config = dict(
    head_dim=64,
    norm='rmsnorm',
    qk_norm=False,
    init_std_down=0.0,
    lr_head=0.00231,
    warmup_steps=565,
    final_lr_fraction=0.0,
    max_steps=9240,
)
MLP neurons of a small language model. Each row is named by its layer, matrix (gate and up: input weights) and neuron, and shows model dimensions 32-127. Each number is 500 + 40 x the weight over its row's rms, rounded and kept within 0 to 999. Numbers have three digits each. A neuron's up and down rows have the sign that makes its largest values positive.
A block is one neuron, or neurons of one layer that tend to fire together. After each block is what it responds to, as a language model described it from the Wikipedia text at the highest values.

L3.gate434:545435576486460515502529530548481503481467569484532492528493507494476528500545507532503485445478511513499513471429481492504474521528535528498469558571456521559571546546472491559497481456465510498533566560491540498499527464533486495553403563506543536542505496449498490479475542493533490523
L3.up434:498538491550561531549476471494551416446618525508454495489540537421517480491513434505446436521468375441442493513411479432580434468500472475557447523470473493546465433441511493474504501472428506547500468493485495478454562523452513496543533431502485521509485499499519432477555459458463530522
L3.gate2496:484496547422472524533490513543531498485512421488553573551529585452520479572568522514489527489496503505426512479496435460499479528452483462625566583471484551551551531553590543527424594517503531523432501465486563554517533528514480523547421476554483483506508564451511470530541487559534490519
L3.up2496:482486444495484465590522505514492455538476508484443453472529536509469458490478534562483469515517546480493550521447524517494540390467512501501521426557508574534500414466469538492463586546504481552465422562476488522463529488499506519561494488510470532519550496478520628558454528515544493587
The two-digit second year right after an en dash in sports season spans like 2017–18 or 1994–95, in prose and stats tables; weaker on scattered mid-word tokens.

L5.gate80:562494488481512537466481508534460496482467510589474580533474521451463464515566560479425543496510504567501517502488437531521566441446461540523497500449557423502558465484496523522526449492496522495512518573402474544531469487506465550488418526529485492533611597460492530526502505484497537515
L5.up80:521480486590565463511473490529444430514523505570515511508504463547512517544538425488455454535424542556517447483497468416489531467562420477544488499491479502539529523516491472518531473467499523504545464509484497513471468465434548523484542515487545510488489525492526541508538414482482476481
L5.gate378:466461493505483493513519460497500512511463494455447502502500476507452525486555495471480577514496550498460496444482503498498457434502421556484546495495520480523565533496514431537519521496478530490523504521464470495528525505417537583564444480511416444460505462479522516371454489477435516463
L5.up378:496431509548456501502455438522415449523507519448466539526560484552531494434563481517526472476456477500518461504500493537485482521472433418441524485485480534498493547585534550517450510541498511525519471458488476518487496486522471540458509535491454485546552492551550505479523575506489455466
L5.gate482:529478545502458551533504366548532476559513449462476598528508489480481522523504514497516513521532552529534476507451484465417459508580508537512574491499530484475519487500423502507515492511430470507486562481554508472440501572554506593518525410471495478471469550491524435486511542488513482456
L5.up482:429456552381535480541560578471494477539438505560520542478460548466487476479537488531524495504480482494531523483469471569574559478489426473491393555483518472552486483578528521506431481464435476481505501511458459534539496498522512424487467534537460456560501501474513549510627472534517472514
L5.gate879:532480502452543513472493510506481458569530504569472509480463434461486484522462503507481508517467557508557485442511476495510436499448426390503512656525561489495535477513461520525490550519568423491465517456532549468573455482494523525516426497514512496539497527420485487460444531535455504560
L5.up879:525443537484539549468423518550422511549516447521487502493531524455516485510438425565500568451492499558532520455466520500511479442447452543466559509436504542515506476473519517449490545531500433564525516482426532514539518449568455440513497483511535497555465464564486513549425510550522554502
L5.gate1343:525447552519537515508474528525479495477545469463471519424425516495521468512496533553633542412493569516502502510490464524537533495477477446458553461482549439511529451494560485513434519448557515531470491493547541579494467508546518519470449482459531508473535468471507527409458616533542455603
L5.up1343:518523466490519458428511569436570482509447451513491538524526484527513544520444462484539451469490470547472438480521455482567489460545446524550463463484540541505485467525462501555456479476518510509552478530525460483525501463530506541478498531545481568444505518508574454496539424425498498453
L5.gate2862:490479495481534559556525505579510499533494484535525521485430449446529521512515541491444516444406544548505501453473485430541465490485544391491551581499498454422504498590533495503443541525399484449432483551500510464456435503528514518530475424515464580470525537522582471473486432504503538507
L5.up2862:538522437532483494439453443472492549506498500503493475544446440530547480466522460568531587590597495481511516485512488484435498484472571500467506525523466505538495334533503543548515529482519447433439540464502459523449541478471427553469514456487472550480500516449535512510493561492555536443
L5.gate2940:573561496533523437482551486529519523478502449528545531505549476504450424485542484524568508436500549527462550474490487472502533494452532484459546527475585479504497531533518509456453435541547543481465478413536555471506484504503506579572457486524462495468557503448495462466530507445538515550
L5.up2940:505491505457481551522537455503479549453541540497488401501424510491551565522560487455507508524600554462517558512501470451460486477474555533397490491482440549470544438496497482494494508475536459477504495477543550524502471402542495514469475476461494461514494571464434500515455545452495513461
L5.gate3001:509512497505477533534558471530481517493490460513490527512526529486446477560483463495471518473522557532557564517561500530452534420520518499482461456475438454562505476414616505513564508525511535476527499470508534499526540452439489520521445504534504499495505501532484511495464538450526500503
L5.up3001:481516497515543580456428564484468495472541527547540488491500522513492503490449495565462504533522462500508491484517502482475507483525474546455523481515539490479453484480492432540533541556521527523426529474494494511514569458481504495397454504475465584418489453452502525540514500497510597525
Number tokens giving counts or statistics, mostly sports totals and table figures, often after a comma, e.g. 876 yards, eight goals, 30,599.

L2.gate197:490507553420495488489503522586455499573476508410518457461523494436472426502456449466462421442479464518452476464523459440550439540529482488514469493563470522539512516524499457540473562518540530501470552458463498422507547505470524496488450524471492540433537523476471521508552546442502578474
L2.up197:449444545484464477458452493434503488540485487462510462559547562486502501489484528524554475424505498536510514550469539505482511504536524493456522491453552552542478550535563487463470527449521546467494498474462456503537564502574447507482527526518511427470517607507481536508497495508524481471
L2.gate609:516533499443541489565560484515502446510525473536481503492485580592484459535472495476478444499526487522563498460492370485550434489548500489443499505556513531564517467447531493522531456511494500508457501471482467499486474466412574540492474433510493536510475529478546488449485513462497541494
L2.up609:480503493443551467537516462520483449579552514518514501486453460554464495539526493472471473553518421568554491434454475564565499506514526493462493476528486574549478490479553536505478479475492558467470454450487481533455462520515443497489510463520486497543561548476582469500508505467567561530
L2.gate1182:563520444456484476473483467509549500562554500415506498466420492521482464558464388535396528466424518548536500498561525522486521516473544498569507551514510454508539505549553487510543544522510515479487551562440504525519480504471505534479407510485489492471499495518504493486504539477529450502
L2.up1182:517529514436609483456435496471543501464552495488524478451538499463538578547490512442466471472538552526479459508464511448515428454543442541454513553477546431540541491481512573471518530475499493417529496390505506512504506448473506447485494469544511526448442480496531517489525461543491496471
L2.gate2866:477474470467562457488516481415502452555493492586498479492463488505422546468468487507418512503476501531476509424494468492539464521514441513452485437546553497524523500474572460451544437430527453539537489494520524571549441462475489482476477482510477418476558486448492456486487465450530548461
L2.up2866:433516484441454449511523429554504488541520483518454478481448499473480520522486520445438456483445495553532492463442522498478450396495517510400478569428562514509485547564568448434471456499553523424440506504435579534499513501430513566473504492516488417394475473488483480476468494493521555552
Numbers giving a count or amount, often after more than, over, approximately, such as over 400,000 members, 43 games, about 50%; also quantifiers like other, many, various.

L2.gate653:472498528494452441537536492509525452465470484483526567484519474494539560547510514410508534553542482477523493470510460539511527480515477476483480452554516575495496446506475393478493499487438523525532534513433491553501474523507459516535471483531470543441511558555538469575527439511456533586
L2.up653:476528519472480495469515549515515503495534532482463495590506517497473486455521470536565528525502411489496501476507457463486472429487504533512433445442539490520514483504510483545437524485469534499548519509521486449521501483507502502512478432501457530507517434485503550550517516509515483493
L2.gate1093:494565503454544556516583456554518470489530521537479478532475487445525482571498521539477525545472489514475592471433503473504489471445502482506540495467523498453555524520534511517512509511417457448464514508411487503502434526527488490447484468485438502524523497425454498473525485544512464471
L2.up1093:485520482485574506596505484480508498401529570450549559494513500481493530508541469523518495459536514472502455513531539433451474465447512464565530491486440483512471508508451597572531544537553512500524581510443489454447508441414492498558474548476435518537485534474523505469499447533510460541
L2.gate2355:454434451503496473463592486478499482501528508524427509454491460436519577492529611489515460464549479490504502484475480498473495492557494446504451541459521476556582465552523555535440474485580440409485510487474501499549517538551513428487485474503491535565534555453530494465501501508509468462
L2.up2355:459533511563570506525488566469544521537480524512498490490487490525546514539469488466489502467479488469567508519529502444543510498544506455488481522610478504557536529522617479513507454468488506536492494485580486507546517409468541491485446508511535537439525548514529408504427479483521508510
L2.gate2756:503537583466476540506490523522467477477535505468465438497485548472463506524536446514521513504534472497522499518504465501537481522540550546540502489495470507536484520539501517533510432536397537458473484461518452494514484581487499574570496560537443484529506540523483498505411494428509484541
L2.up2756:497416522532547469561624510533514479483459553484497504450467430481538493527454500553526529530449531518466464510488453483442568524516518483461493468467552491548471452506456464607501487498594473519507572479558452501438492516475523508556517399506493522500511557489522532494585466489492501502
Two-digit year endings after an en dash in sports-season spans like 1996–97 or 1998–99, weaker on day numbers in dates (January 19) and other number fragments.

L5.gate274:480515447526552551608496519528514475538521467469473523550483576470468459569583519462554536477505495518495523524452490507472490495484503455552504531498521521515531456481496536450488443490546547437505502498504508549514451526506556503440444537505485490514506491459525554501549504542527523512
L5.up274:414512533443542474497484528500542554571513500474510474447549472420479484554523492496497531461417502589471538494436564505532471518523464511510489557463428541450513482474434481465572511522455511509435541472507508547496534440539493479399472538451450557522447475453454458518477505462538516447
L5.gate314:499535533439514480502491489494491527496514566475544527501459480550538494475558437546530493458488409497503508450422469529461462577453478505477587524488576513507449516474513438466521534540560619493440529524449498542496473495535472497515433462551487477480541494493492562483521462438532479513
L5.up314:465539496545453447469444471526466503528509570486463440468474444530467470510494514540517556475544491478459530498537537487510533511491500501481519509452497483480491486468512454474518504501431515467489489441481430471508565466524448478567434533495529529512439480528462511486504472481493518449
L5.gate1037:438468544496483483542518531547566486512515481541501577531522495460510486528556453480585494460458569531531511456524403477467448503445453405466489512452532543494560599465474477491536468455530456516498516547475615555471495469510466548520433545584492485541530494469507557486506461523508541510
L5.up1037:452442586477527514505494455541530506472494407511500503488441505547513470565513475504631502560437600478461440485492459496442546557445535513479486453554534514442524577497485486522487459472474452445520520542503496507487533543452487583560539586531467490504523498475485547494504484498526570496
L5.gate1164:487475487439527458589535539494459553484510532521421442415474475459472518518500485486487524494471523493558511442518461489426530473440502434484509493442536507511483486483468541489520526478594503472559468450470584552480529478529575477522464501505509476450518488470511478473459509555525510606
L5.up1164:513523488503492520481455521489412482563527458452416499518466422540464408504515512478495491510542533453532475485513459509529545531481552409526519523490504565544481582460518520494494499428527460573583490488530448533440559463470476460535483503484498522529527559483493487476534521553453573504
L5.gate1221:540547508544519511493517480509477554429484419523522547496445495495479500484511512544506423492563500524525501526492483514461556560466500476525509511503486449512517507534456511443462435550474459468476518554467554486442451534548582479491466524532519493540509497454560522436480463442481557530
L5.up1221:494529542485501479463455501528525463510466435451554442500461565516383463485471580564449545480440544490543534498485499469477497470510514515461513454491476521473474479518493493496466542474503525581570541448426539511491514562585528506551502501550505506499467504508586502544530487570458501487
L5.gate2028:484565479499527503555509536462460548554496468517562530537517499527569505607459454521489508488453462498435534470534543467581583482571500453496476507491449466520516514500487497463480473472468520531503503491452409476477469509482496548538388510533478533487507513509498484530542471522485515546
L5.up2028:503508484425506497516484486563527562514535512465504518535480549492440532545550516461539514459453529475461535441420471422466536518546513453492527561509522551554537577453506515496443473514460601492497507527480502517499564503423506593537489490500443473481527467453524504517404441452490468533
L5.gate2297:522505524421512446485531462534481468444491465529547465511466493498562478548490478472538479500472537541488519470538493459512489509421416437506545508512561458587523537557516535521433531487520533477490484511461488515496423461514456520544478510488574523554535500477482440482470503496491498522
L5.up2297:543522515474535464486479540568445532491557436514493486571494541471566513521517470494551493509487452570462476533508537560521590493475517532479534529487547485535431496497493474509415517565477615511476507494492468498476506512528454532572511497439483527440509469511501466544477469564457533507
L5.gate2626:471525613425519489542513571561560487572575433550497457577506451547474506577491507521473486462537607495525502475522482480511487486576453450541527459497535506489579520542459471465587530462471456467504495534450502510516431521373508489431399496532439560472460515453501539427531490488415598573
L5.up2626:494458460433520537446483479562443487513472430502480450592483618488456560507472562553512497521545461434488567543497548472532519483519470498442530559492476524464595561495439518476509572481448465517573415449422575544479484466481503485515480537504519499450448531541469538532573463521473524576
Number words or digits giving a count or span in sports and career stats, such as in six games, four of 20, and 1959–60.